Weights of a small transformer language model.
Size: 2 heads of 128, MLP 512 GELU, vocabulary 6056.
Architecture: LayerNorm before each block, no position embeddings.
Training: 304M tokens, 5210 steps.
MLP neurons of a small language model. Each row is named by its layer, matrix (up: input weights; down: output weights) and neuron, and shows model dimensions 112-239. Each number is 200 + 40 x the weight over its row's rms, rounded and kept within 0 to 999.
After each neuron's rows, "fires on" lists the tokens most often at its 100 highest values on Wikipedia text that the model never trained on.

L8.up51,213,177,188,262,186,233,168,194,208,156,134,207,203,176,170,197,216,164,216,256,232,195,195,236,271,221,261,196,237,230,134,239,194,190,222,211,229,216,218,167,190,199,146,279,234,191,190,251,177,204,120,209,221,142,236,248,197,155,267,184,261,173,128,142,170,237,323,173,188,195,191,250,134,176,284,207,240,211,230,258,224,193,205,236,141,239,147,201,176,189,187,212,181,192,171,211,165,183,234,252,213,222,175,185,259,174,196,242,191,230,139,168,199,206,200,217,238,209,224,232,258,182,197,193,255,285,251,215
L8.down51,221,201,178,197,155,129,154,273,190,218,196,194,247,205,179,185,197,122,175,182,165,173,253,194,206,133,151,154,211,212,181,167,169,140,179,144,176,199,197,198,236,193,219,173,189,182,120,172,195,266,235,159,173,174,272,186,289,217,191,174,199,203,250,260,185,315,157,234,283,234,199,126,137,250,226,224,231,279,191,184,242,166,295,286,144,208,141,212,160,205,254,200,182,212,195,234,280,195,257,179,133,209,194,124,197,138,165,175,180,162,168,178,273,190,182,173,217,177,178,204,195,174,194,246,146,210,302,276
fires on: " m", " am", "s", " s", "-"

L6.up349,147,242,264,148,242,109,196,234,257,158,198,195,185,181,183,175,200,245,213,189,168,201,162,198,196,217,177,228,161,158,222,241,184,182,180,209,178,286,258,181,232,226,190,164,192,193,225,172,187,133,206,114,253,195,196,185,264,136,245,232,181,162,167,166,150,177,159,155,171,224,225,152,229,154,221,88,268,102,165,181,237,156,204,244,156,156,222,217,153,264,187,159,251,244,203,186,270,188,221,200,261,195,271,183,165,205,216,299,120,220,210,105,156,225,180,169,173,155,223,200,120,269,184,226,213,183,147,207
L6.down349,207,189,185,102,196,236,174,213,180,242,264,212,274,195,240,169,215,283,232,152,180,195,190,165,173,292,192,180,204,188,164,163,226,195,288,194,233,223,156,246,156,150,228,187,272,188,296,193,217,281,196,203,262,240,212,190,223,206,220,210,152,171,192,197,140,210,193,170,194,199,197,221,202,236,197,62,229,123,210,215,206,138,202,186,240,170,185,336,239,204,240,118,159,217,150,209,202,149,147,239,265,187,321,200,269,123,156,256,114,183,265,157,241,174,196,231,183,127,157,199,195,177,179,263,207,130,234,176
fires on: ",", ";", " /", ":", " as"

L5.up300,135,283,154,224,198,112,261,245,243,143,211,154,280,205,192,222,174,167,197,263,186,206,162,224,183,203,231,232,176,132,245,188,208,231,238,165,194,200,205,246,198,225,174,143,131,183,262,232,211,159,239,189,137,175,180,231,201,153,215,239,231,232,224,225,209,212,119,181,164,174,169,201,186,237,241,211,201,185,226,159,139,141,149,240,214,197,203,195,176,197,171,189,175,165,175,196,189,178,152,68,253,202,173,247,142,240,192,196,244,269,195,187,189,210,153,240,219,244,234,202,180,144,208,193,191,207,146,234
L5.down300,174,211,226,178,237,238,200,223,287,145,236,238,245,209,248,250,163,218,210,234,230,245,206,231,209,201,247,262,132,125,158,223,245,174,152,265,193,143,187,188,281,218,185,173,122,167,221,201,168,235,209,204,172,203,166,151,232,267,109,148,196,161,147,201,162,190,205,216,144,143,147,176,266,244,175,200,253,165,282,217,197,138,199,205,182,193,235,236,260,215,168,208,257,261,184,209,240,259,178,256,253,238,204,183,206,187,257,129,191,168,118,223,196,197,177,255,170,92,121,203,209,215,219,205,199,201,133,129
fires on: " He", ":", ".", " His", ",", " She"

L3.up470,131,189,204,232,203,217,242,186,172,83,144,177,216,230,281,205,164,170,246,228,171,192,183,269,291,143,258,168,225,205,234,175,174,209,199,151,230,266,211,128,155,164,234,171,168,271,251,234,217,199,251,153,264,198,186,209,227,170,199,178,198,175,174,177,177,177,169,187,164,132,194,211,312,236,138,199,208,132,252,247,180,175,189,232,178,230,196,202,175,259,155,163,222,279,217,269,273,142,220,262,177,218,203,175,213,224,222,217,181,216,242,136,199,193,93,207,158,309,237,159,153,247,221,232,209,206,142,235
L3.down470,203,231,229,204,202,226,192,196,210,214,198,131,195,206,242,217,212,112,180,167,194,208,208,265,212,190,191,178,188,201,258,145,210,226,209,178,235,296,189,237,210,168,206,177,217,229,183,164,187,140,178,245,218,218,173,250,149,201,215,183,283,248,255,156,283,109,170,184,244,124,150,227,125,225,195,209,225,192,205,217,175,140,195,252,210,248,223,180,228,211,204,127,192,217,158,165,133,154,232,232,269,212,211,243,207,212,234,163,188,174,131,239,83,189,186,224,243,166,214,138,173,240,270,193,219,181,172,251
fires on: ",", " He", " and", "I", ":"

L5.up58,172,236,234,177,228,157,237,260,232,123,160,146,222,203,181,171,143,214,249,279,206,174,158,207,209,201,176,249,194,215,227,151,235,188,189,191,254,238,177,207,217,265,222,187,212,243,231,142,136,196,246,135,178,245,154,234,153,162,240,199,179,197,205,223,133,221,207,170,193,251,149,211,283,211,217,122,214,204,219,198,141,190,186,262,193,249,239,239,164,214,184,199,167,202,212,210,283,209,245,230,259,242,199,153,213,253,107,245,200,169,195,204,220,203,192,156,193,222,210,199,203,183,186,223,168,160,156,196
L5.down58,243,207,187,216,165,208,190,208,173,187,198,159,216,230,176,185,126,269,203,192,188,111,162,220,170,177,189,212,216,245,254,181,175,229,229,209,210,203,161,164,218,197,149,178,229,152,246,268,197,168,144,165,195,215,165,230,183,198,200,140,207,182,201,184,244,251,147,181,185,205,231,196,202,231,266,257,221,122,267,237,226,232,201,193,229,168,298,226,172,254,232,176,259,262,221,188,171,156,222,203,237,243,184,231,220,219,129,247,246,200,218,172,123,217,204,178,122,206,251,112,164,199,208,243,168,198,223,250
fires on: ",", ";", ":", "),", ");"

L9.up246,188,206,164,173,125,246,152,131,205,200,114,173,145,244,144,187,179,196,290,198,243,265,207,168,190,214,226,217,219,151,238,243,178,166,306,216,185,202,244,176,164,190,158,152,204,228,116,255,259,198,153,187,175,200,181,145,127,110,135,147,260,159,146,115,220,253,177,231,208,184,183,182,276,127,215,227,195,154,218,219,239,228,180,163,227,210,155,139,196,206,171,212,159,230,213,192,235,190,190,203,283,147,213,221,161,138,210,192,212,208,165,155,226,234,142,219,199,169,230,165,201,214,246,197,293,229,225,227
L9.down246,254,144,205,263,204,254,187,260,123,252,194,163,164,197,172,236,121,173,138,130,139,195,172,234,146,199,146,174,185,168,215,199,233,194,198,146,252,206,213,204,156,129,151,170,214,179,145,209,178,247,191,208,222,145,118,248,226,271,220,233,202,198,245,127,202,201,248,239,170,217,190,208,173,157,185,310,222,131,207,211,220,316,275,166,169,145,167,198,170,268,196,243,180,237,181,222,214,168,216,253,174,178,195,133,236,229,274,244,166,166,250,215,207,133,192,205,244,135,203,133,128,185,196,257,246,130,274,119
fires on: " n", " at", "art", " def", " th", "ceed"

L5.up401,211,187,198,189,184,246,209,189,197,271,158,216,200,324,255,175,213,150,230,197,206,99,236,158,252,301,177,227,151,274,143,230,105,191,149,216,218,258,156,179,210,172,115,215,191,181,225,242,137,224,209,151,211,217,126,210,212,165,180,96,170,223,225,206,287,181,194,122,233,110,215,201,213,236,176,193,171,188,185,222,182,164,174,161,199,251,261,189,184,153,206,174,241,204,226,185,236,282,203,131,275,211,229,244,220,179,212,196,227,194,290,124,160,216,156,180,183,205,220,204,192,264,186,192,227,139,193,239
L5.down401,145,243,265,116,227,210,118,177,176,204,223,246,248,184,159,188,195,211,299,201,233,212,219,198,250,226,201,241,281,104,199,178,158,201,254,196,256,162,201,200,213,208,189,210,128,196,220,232,257,186,214,197,202,204,197,226,180,183,197,250,236,185,183,218,156,182,177,223,187,161,146,200,127,166,186,188,209,166,174,204,268,149,221,231,146,173,211,206,354,207,148,199,204,195,211,216,225,173,275,206,145,182,213,249,142,168,194,151,229,245,280,166,242,240,167,233,151,204,54,178,146,262,203,173,232,210,189,85
fires on: ",", " (", "The", " The", "old"

L5.up403,199,205,227,166,182,193,197,197,266,116,130,182,198,228,153,234,208,204,246,222,179,132,184,194,151,152,215,184,208,264,199,211,114,140,216,206,181,125,204,228,246,320,161,260,186,268,200,199,235,150,232,169,262,153,205,225,224,172,186,139,218,176,214,125,178,153,151,216,261,138,130,164,208,219,188,150,129,180,205,211,132,168,235,219,163,171,216,220,168,304,224,114,268,197,156,190,269,274,167,158,169,261,233,160,152,155,205,215,211,268,297,150,237,224,201,211,193,164,208,206,189,225,211,278,224,201,173,210
L5.down403,224,281,225,205,135,195,205,154,170,180,238,184,243,225,257,210,189,130,214,242,170,197,200,201,222,161,144,216,145,124,194,224,204,234,202,245,256,218,121,226,197,251,185,219,236,202,204,131,222,247,180,257,306,217,189,120,200,194,230,173,186,230,178,227,189,143,303,224,205,176,185,197,271,191,238,212,243,179,201,199,190,206,152,145,179,234,242,263,215,197,182,229,234,228,153,152,183,142,200,241,262,102,252,262,185,178,183,161,182,291,172,165,196,196,159,189,171,201,177,153,231,191,225,227,210,143,198,180
fires on: " and", ",", " =", " of"

L5.up195,254,236,233,181,101,176,256,252,228,167,230,235,254,198,192,231,115,183,242,241,110,172,168,138,245,236,227,145,202,195,210,249,254,239,197,150,181,231,260,213,218,226,194,200,213,223,220,201,170,196,211,185,185,206,194,223,223,159,205,245,191,164,251,190,92,236,242,138,187,226,143,203,255,213,203,151,221,216,205,120,122,171,203,234,226,260,294,244,176,168,204,162,185,226,253,123,217,251,216,195,253,175,173,194,180,242,160,213,205,225,250,157,197,180,187,194,216,195,209,254,144,243,161,313,222,149,196,204
L5.down195,246,161,193,224,199,213,248,209,183,115,229,199,271,184,222,217,165,180,133,183,231,184,225,141,213,270,211,201,200,314,309,164,216,210,246,165,168,206,198,113,238,175,175,84,186,198,184,299,134,227,164,172,192,152,186,183,228,223,217,194,168,210,242,153,201,147,214,180,205,205,188,208,216,144,176,277,164,183,270,262,182,166,194,292,167,215,252,199,214,256,250,130,190,253,234,188,181,170,113,198,291,220,251,178,192,252,123,193,196,213,272,216,127,192,181,162,207,176,165,222,145,205,179,184,125,199,243,233
fires on: ":", ";", " film", " class", " list", " War"

L8.up172,190,221,187,144,99,217,244,210,235,160,186,262,208,234,195,175,162,225,219,271,215,130,160,283,185,211,259,202,195,205,217,180,266,289,154,205,185,174,185,245,270,233,201,185,202,200,243,230,198,168,179,159,191,122,202,200,276,221,218,237,192,160,182,170,189,199,237,159,155,192,185,152,188,176,214,164,210,185,243,223,268,175,202,236,197,231,184,224,182,174,178,244,245,205,169,204,226,217,298,196,210,236,240,223,185,227,168,235,257,216,176,182,220,215,222,258,157,179,226,263,223,203,233,277,154,125,244,194
L8.down172,252,260,214,208,177,178,179,181,162,218,190,261,185,190,262,201,205,146,187,209,155,223,216,188,219,202,191,200,192,202,197,247,244,209,232,188,173,193,162,223,141,257,252,189,154,170,176,167,222,257,275,221,222,173,196,183,183,177,176,200,218,205,201,225,195,160,152,145,234,257,228,251,218,216,275,236,182,150,193,136,138,221,212,208,226,164,263,158,243,183,182,272,187,190,158,145,108,196,122,211,182,113,232,217,194,135,196,198,144,258,148,244,227,214,161,211,184,203,159,180,155,181,326,158,299,172,139,175
fires on: " by", " of", ":", " |", ","

L8.up282,165,174,202,153,204,225,256,194,204,138,224,217,153,213,287,204,191,214,207,229,215,182,213,175,155,270,245,185,207,223,195,198,166,231,145,295,221,242,133,239,248,136,116,207,233,210,174,262,178,205,163,205,224,167,227,166,215,214,185,169,296,193,183,186,176,240,211,177,277,167,139,153,258,241,148,192,251,224,206,207,187,193,148,181,216,243,199,179,197,174,174,170,184,185,211,207,193,197,182,159,224,237,175,217,164,231,191,254,275,185,129,137,218,214,212,218,264,183,215,194,196,261,258,164,226,136,299,187
L8.down282,253,201,213,241,175,225,165,179,149,240,160,213,230,174,186,215,166,97,147,209,204,174,289,197,204,167,179,151,258,168,269,196,212,184,159,142,205,230,220,160,185,218,193,176,186,255,176,170,200,202,262,185,177,196,172,255,173,226,211,200,193,135,204,282,202,232,187,230,127,208,174,297,171,253,229,252,161,205,150,137,204,200,246,214,140,236,227,178,253,145,249,183,197,269,172,208,190,226,209,202,233,237,159,176,253,200,117,217,163,253,182,247,186,148,171,199,128,243,207,180,224,229,211,243,220,257,193,129
fires on: "2", " of", "1", " n", "-", "d"

L8.up124,209,151,158,219,187,198,202,151,172,238,146,205,155,182,199,218,214,140,178,230,182,242,278,234,227,257,226,187,225,195,114,184,158,198,150,257,228,278,180,242,137,160,213,252,282,259,240,229,273,170,261,232,208,273,236,274,161,237,159,240,257,133,191,222,182,153,172,199,189,198,137,197,224,112,204,176,291,208,183,143,168,222,173,156,115,234,133,207,121,242,180,184,196,187,184,156,216,177,145,131,196,180,190,224,196,215,225,253,198,236,178,191,187,168,230,196,275,249,244,206,133,204,223,143,272,258,218,230
L8.down124,212,182,204,213,226,136,159,248,250,236,166,216,245,148,202,153,268,183,197,225,184,183,221,192,202,236,228,219,176,233,265,220,248,134,187,206,213,162,217,244,230,210,141,263,173,157,180,204,137,205,230,190,156,182,251,115,207,177,186,214,203,171,172,221,226,265,204,186,217,142,209,253,168,240,209,209,245,182,171,177,203,181,193,189,171,209,248,162,300,148,279,155,171,139,256,210,175,234,209,209,220,236,224,207,227,205,180,193,252,210,222,219,154,116,162,187,157,178,166,207,204,204,182,183,208,259,195,104
fires on: " ", "p", "1", "-", " F"

L9.up61,194,238,188,216,229,138,155,188,183,212,180,248,105,158,196,200,209,203,178,303,178,223,222,264,197,219,149,188,207,224,226,235,220,268,211,238,232,164,207,249,250,215,148,183,153,155,231,206,180,156,144,219,263,219,204,183,157,164,237,219,178,190,106,194,215,105,224,184,260,180,138,196,203,222,274,210,235,207,177,221,216,197,167,184,271,244,178,188,172,260,208,96,230,193,231,127,201,140,189,162,182,162,208,285,254,194,149,191,214,262,202,183,188,210,93,184,210,205,214,175,182,246,188,215,203,209,197,235
L9.down61,197,219,200,210,192,227,202,224,157,123,128,181,195,200,168,217,207,264,238,131,173,169,230,264,161,253,156,291,206,185,204,233,213,251,192,196,275,242,256,204,212,244,230,174,175,169,123,159,253,194,233,226,239,203,247,198,213,196,226,188,175,212,224,244,209,155,252,147,157,238,206,187,172,197,246,207,230,207,147,206,189,243,174,200,168,150,197,136,183,224,206,164,203,193,172,275,162,100,197,226,292,192,255,177,157,214,182,188,104,196,177,197,157,193,309,220,160,163,191,344,170,222,205,185,221,239,168,202
fires on: " T", " t", " c", " co", " C"

L8.up62,211,200,186,153,157,209,296,169,240,135,236,184,237,217,237,229,215,238,195,176,182,161,152,198,108,255,281,222,234,215,170,189,198,178,210,198,163,191,220,168,231,277,170,206,240,181,208,215,178,162,270,197,222,143,181,97,214,227,187,196,241,229,230,136,161,229,216,149,206,211,195,170,198,226,198,144,196,172,253,173,164,154,160,218,208,244,247,205,207,196,223,135,203,234,248,194,226,236,186,177,249,238,184,192,260,136,214,208,178,262,258,192,283,268,146,270,179,178,207,171,138,188,220,214,239,203,164,199
L8.down62,254,211,185,0,195,162,218,206,218,204,182,223,183,197,183,188,166,204,277,173,172,196,220,200,191,239,198,205,201,206,199,202,197,195,260,217,200,231,150,226,214,198,192,192,190,214,187,177,229,218,196,174,173,197,215,201,225,164,154,174,197,208,187,198,204,175,238,218,182,226,175,209,156,209,169,149,153,168,238,223,193,198,194,204,166,172,187,199,408,270,169,159,191,164,203,198,264,218,185,209,210,205,233,188,166,163,215,208,230,211,193,183,217,212,217,220,141,183,65,185,217,183,211,207,201,205,207,0
fires on: " the", " The", "The", " and"

L5.up380,271,179,201,181,216,169,186,225,183,185,139,140,152,185,200,181,184,168,174,175,176,167,202,186,141,251,198,170,196,237,200,240,253,283,197,238,230,279,237,211,191,174,205,221,284,202,173,223,162,204,174,243,174,170,168,193,192,143,217,237,196,167,157,206,196,201,196,199,255,271,75,219,180,198,201,185,281,201,282,129,281,194,268,198,200,200,205,194,135,170,199,246,247,199,138,140,169,181,186,145,257,173,167,176,185,195,345,251,206,266,159,208,198,233,207,236,203,201,243,207,205,226,173,207,271,120,286,233
L5.down380,230,173,279,246,148,232,171,212,140,261,186,174,259,215,133,195,222,175,260,155,263,234,223,177,219,215,180,159,170,174,210,163,171,145,200,156,250,215,216,269,207,232,149,210,180,269,212,186,237,203,227,188,231,153,222,204,151,255,229,241,157,177,185,191,195,219,221,252,163,232,266,231,210,213,178,242,198,178,167,193,245,245,180,103,169,165,199,148,254,124,268,170,223,154,194,185,209,251,241,199,182,201,239,139,218,221,114,131,194,125,149,222,162,170,208,199,149,192,105,228,271,221,181,197,139,209,115,176
fires on: " ", "1", " at", " |", "2"

L8.up108,145,305,224,170,222,200,300,221,245,186,229,162,246,214,242,164,192,228,201,199,208,131,137,133,242,159,218,212,163,189,215,138,253,255,174,234,223,211,210,168,226,230,223,217,227,206,229,227,187,194,175,184,179,190,180,198,196,211,211,173,191,267,163,168,129,301,162,186,128,124,166,251,170,230,124,175,233,185,217,176,190,187,215,234,208,294,214,231,187,183,217,145,249,212,222,193,181,263,226,136,222,215,235,163,230,143,218,245,172,232,176,143,206,206,243,225,145,203,201,205,197,275,217,262,209,112,223,209
L8.down108,308,181,228,155,207,258,105,180,170,230,211,178,162,185,183,225,168,142,183,157,251,183,198,182,150,219,249,193,219,147,205,241,155,171,256,168,219,195,171,199,145,175,166,208,291,297,154,214,171,210,195,239,207,245,234,182,157,232,229,191,185,159,193,193,209,197,197,216,205,214,154,320,179,104,229,155,189,237,204,235,253,197,210,186,171,130,199,261,423,182,169,227,204,237,206,173,176,194,180,218,196,202,268,183,199,189,165,183,196,129,167,232,257,212,189,162,185,196,67,158,236,182,200,169,190,231,124,130
fires on: " |", ",", " called", ":"

L6.up400,203,158,153,211,279,202,171,213,239,214,170,128,192,225,146,194,182,197,183,236,190,198,167,173,205,210,188,208,226,201,202,128,177,200,198,205,236,185,187,202,185,150,198,217,192,199,170,204,199,225,300,201,275,152,172,143,213,193,182,262,137,188,134,187,262,225,224,157,158,103,184,201,213,158,203,187,193,149,285,215,192,183,242,211,174,274,135,204,186,229,183,226,124,215,247,175,201,277,141,200,202,225,196,122,172,174,207,202,238,169,200,153,239,222,192,301,179,201,206,148,229,249,294,168,142,241,189,211
L6.down400,204,212,195,232,265,182,223,184,182,131,184,142,212,259,175,194,222,225,179,147,212,208,192,138,219,166,184,128,235,275,168,132,263,176,255,255,171,202,163,133,202,167,229,236,215,225,85,292,151,252,237,184,181,161,254,237,209,199,231,183,213,172,273,199,249,226,175,199,232,196,123,147,143,194,206,248,223,216,256,189,271,141,115,245,216,227,276,199,206,235,243,185,234,210,167,137,199,154,194,252,169,236,167,175,212,188,77,231,191,173,128,203,206,225,163,214,212,210,183,300,150,178,194,194,130,172,191,275
fires on: "u", " friend", " ", " gu", "====", " World"

L5.up200,186,295,225,123,184,182,241,192,237,184,174,127,189,220,184,185,151,188,193,250,128,179,221,212,187,208,158,227,226,162,251,163,239,158,190,235,300,224,154,242,254,137,184,136,151,201,225,125,115,180,179,137,181,186,163,245,256,155,279,203,244,194,135,200,222,254,219,136,199,231,238,197,202,279,174,151,302,182,195,186,223,221,229,162,186,243,250,236,170,213,245,163,219,195,195,244,240,242,176,271,193,175,214,177,258,256,211,247,236,178,239,187,189,188,198,167,156,204,217,253,200,193,172,219,215,212,139,216
L5.down200,203,175,166,192,185,213,167,155,191,142,174,243,166,204,223,213,215,181,239,199,258,223,191,198,192,273,193,241,216,209,157,190,253,222,221,196,184,229,217,180,124,132,187,187,263,217,238,241,251,224,153,217,208,179,109,177,159,231,214,171,219,176,231,218,211,229,205,169,192,188,91,199,207,103,153,210,154,188,154,222,171,142,144,214,246,147,226,256,201,214,243,204,241,178,194,155,193,167,222,189,246,158,254,280,194,250,195,192,163,227,222,226,206,236,187,168,177,230,178,95,175,205,167,142,265,197,248,221
fires on: " =", ":", ",", "-"

L10.up298,281,262,172,172,133,204,256,195,225,189,172,174,204,254,173,276,156,139,278,245,176,198,242,211,207,214,250,153,214,220,197,217,221,217,191,190,151,215,161,173,206,241,187,179,226,252,217,179,237,217,208,277,203,175,188,221,163,205,234,147,216,205,220,204,198,195,191,164,162,174,203,193,165,156,233,116,170,212,168,117,135,196,260,191,222,173,221,211,126,209,197,167,167,149,222,207,204,199,210,137,203,216,192,190,182,217,238,265,172,281,237,157,179,207,205,204,140,228,250,212,205,179,188,230,204,140,152,224
L10.down298,159,151,194,152,216,117,180,148,227,190,172,148,163,215,255,204,264,211,150,209,136,182,174,139,163,178,199,210,228,249,198,225,192,209,234,227,239,183,205,272,236,158,210,212,226,199,240,218,135,211,179,208,250,202,237,204,230,210,243,220,184,197,200,207,209,115,234,235,285,209,249,218,243,182,215,154,173,203,171,192,221,274,176,138,228,233,185,238,236,205,213,164,194,200,163,234,149,205,215,235,195,269,185,178,156,130,162,237,202,180,273,211,129,175,235,181,272,193,221,193,281,173,163,177,224,190,215,121
fires on: "6", "3", "8", "4", "5", "2"

L10.up460,199,228,212,240,241,214,194,113,178,226,167,135,211,191,197,183,206,254,155,278,186,242,179,135,249,225,185,200,122,236,138,145,262,227,224,200,205,123,207,193,242,156,215,213,152,208,135,145,189,169,222,227,237,208,241,160,232,232,201,172,140,205,169,208,170,238,284,208,127,156,162,206,153,185,271,194,221,172,204,238,192,189,246,241,138,182,105,206,148,175,150,209,138,149,153,231,157,213,259,192,267,201,113,131,222,226,178,239,280,221,171,235,253,174,232,253,237,199,244,191,207,194,206,181,137,229,246,224
L10.down460,237,176,130,264,192,234,216,223,165,202,214,178,206,128,234,186,213,223,193,217,223,213,192,191,220,221,176,204,208,343,211,95,230,172,206,160,202,133,205,207,191,240,145,209,209,158,217,191,165,193,147,208,154,246,211,241,192,181,218,235,190,209,224,225,177,241,127,169,178,171,255,284,184,215,243,225,254,241,221,197,216,177,230,184,167,139,253,198,274,268,248,235,229,228,214,228,169,287,231,210,178,162,166,228,212,194,229,152,203,193,265,233,104,155,178,251,310,224,191,238,239,171,138,154,236,207,130,218
fires on: " ", "u", " was", "\n", "re"

L6.up242,188,201,192,204,175,199,297,140,245,171,167,217,220,206,149,131,187,141,229,207,151,217,175,227,188,189,274,134,196,218,223,263,185,261,191,191,203,177,172,165,160,219,186,233,228,239,246,154,231,197,216,298,220,102,240,159,217,254,243,182,251,217,210,248,159,238,172,185,215,194,199,172,173,184,161,179,185,236,200,89,139,134,193,186,204,239,202,222,174,205,211,211,237,233,300,235,163,208,94,114,257,211,181,238,195,158,229,237,160,255,227,137,187,263,192,226,176,262,249,197,229,146,240,198,205,227,105,226
L6.down242,242,176,91,190,119,191,198,238,217,173,188,140,220,165,207,247,160,169,237,231,212,211,246,187,212,279,227,246,177,277,239,187,208,247,203,193,241,221,209,182,224,152,206,179,233,220,200,223,162,216,192,182,147,232,123,202,203,130,206,191,229,228,193,206,170,140,203,201,235,229,209,236,264,195,92,145,187,242,178,194,141,185,232,179,191,200,223,208,272,194,222,293,161,138,183,244,176,239,112,181,199,269,223,249,171,203,203,197,304,220,165,145,155,260,264,198,216,192,167,206,212,191,174,202,204,169,305,162
fires on: ",", "7", "8", "3"

L8.up324,246,187,217,206,196,246,206,178,191,175,194,199,128,211,158,201,194,205,200,253,230,273,210,256,158,186,195,199,169,240,216,158,222,193,206,214,238,159,171,128,282,209,113,242,191,181,126,228,218,186,167,244,274,218,225,188,198,266,175,229,161,136,181,179,235,199,220,181,198,189,159,179,196,139,180,219,185,164,236,213,222,219,172,154,211,137,168,136,149,255,164,166,221,188,142,140,199,194,160,153,256,150,224,218,157,251,107,219,213,276,204,218,206,216,135,202,192,199,253,252,191,159,198,213,237,210,173,241
L8.down324,139,202,210,170,240,167,144,165,178,170,203,187,254,234,186,120,239,206,228,198,192,169,195,225,154,253,167,263,191,152,219,216,182,232,255,223,230,183,171,245,284,183,258,218,155,229,192,232,225,197,249,214,119,193,221,165,254,188,150,128,208,225,226,220,204,184,114,138,243,193,244,214,132,182,196,218,214,195,212,200,197,227,224,300,249,251,236,337,190,126,193,248,222,158,217,187,215,197,234,153,277,257,223,187,208,162,213,177,214,203,183,172,249,173,206,231,158,148,185,281,210,174,189,251,174,190,196,151
fires on: " t", " f", " d", " sup", " co"

L6.up249,271,190,185,169,210,186,187,187,159,202,184,192,204,145,243,139,210,154,206,188,236,173,230,133,199,287,235,224,168,246,131,258,241,242,283,206,213,182,259,280,169,172,137,228,226,216,193,227,192,201,182,156,235,132,164,159,197,121,202,187,206,143,186,179,234,226,216,231,272,142,142,252,216,207,144,245,257,133,264,189,188,212,222,171,98,225,217,178,170,182,186,199,185,158,162,114,223,166,184,179,239,266,245,212,182,189,195,217,256,296,201,156,254,190,190,161,195,231,219,198,232,231,277,198,217,190,251,221
L6.down249,152,233,242,201,200,266,120,156,230,167,198,172,203,164,179,180,198,146,183,230,220,108,186,261,226,145,177,212,131,206,250,218,203,214,163,221,236,212,223,200,197,218,181,192,203,186,221,201,149,213,177,229,224,233,237,185,167,138,244,188,203,107,250,214,258,241,149,220,159,182,252,194,197,127,191,164,186,192,180,186,159,185,218,145,116,152,176,204,233,239,259,125,221,251,249,207,284,185,230,198,169,203,182,227,211,196,269,178,179,136,189,126,191,148,143,269,184,217,126,169,248,151,187,196,126,264,180,65
fires on: "-", " Sh", " n", " H", " K"

L6.up329,219,229,255,243,171,188,338,199,228,144,128,168,267,219,316,180,199,193,218,287,207,242,172,172,276,229,111,199,172,169,203,234,289,226,278,220,158,259,295,222,206,132,171,218,196,203,265,148,196,182,182,197,246,189,168,168,198,138,194,223,164,182,263,214,202,159,270,191,198,240,111,191,226,178,214,206,156,136,225,225,171,190,249,204,189,255,225,227,163,144,254,201,174,130,133,141,176,143,170,165,209,201,267,277,193,245,188,180,161,219,190,242,240,202,137,215,241,214,189,208,196,202,243,204,188,101,182,227
L6.down329,186,102,135,131,180,134,205,248,198,185,251,221,223,229,211,203,158,200,176,208,204,143,228,167,295,227,154,307,148,182,257,189,225,154,242,227,261,155,138,185,329,204,200,176,189,223,229,183,205,242,267,244,193,210,210,221,238,217,181,137,174,175,141,286,195,230,203,223,182,222,184,227,132,152,180,212,160,168,196,171,172,204,231,174,218,196,236,210,221,166,165,198,169,213,247,179,185,200,162,272,245,188,205,231,265,192,202,169,244,218,175,164,151,183,182,191,161,196,162,218,245,183,168,176,190,200,253,168
fires on: ":", "."

L8.up265,241,293,186,218,177,154,214,203,202,120,169,186,227,165,225,263,218,197,225,249,252,226,222,255,191,257,158,197,100,269,135,161,215,286,219,265,205,254,261,246,206,194,173,183,152,271,175,211,254,181,153,322,277,174,224,141,181,170,221,217,182,153,177,221,154,152,196,192,201,194,154,237,235,200,202,170,234,135,244,155,216,180,134,206,136,186,200,240,156,211,172,188,177,150,147,162,213,180,261,188,215,158,204,236,190,208,179,212,225,282,187,158,242,212,138,180,157,218,241,223,185,190,170,181,248,171,263,217
L8.down265,217,295,168,206,167,176,230,157,212,144,144,225,217,149,221,225,156,221,241,183,132,174,217,215,146,212,146,214,234,229,230,168,116,228,163,138,245,172,184,193,241,182,193,205,255,229,216,203,165,212,246,258,213,220,268,135,212,187,305,137,116,180,265,186,142,169,180,155,189,145,229,221,218,209,229,187,249,243,164,234,240,277,116,162,216,158,251,279,192,228,145,164,106,186,195,217,148,173,233,180,230,198,266,93,201,210,174,220,181,253,224,234,148,230,314,210,198,161,196,172,130,230,100,209,210,212,254,224
fires on: " t", " T"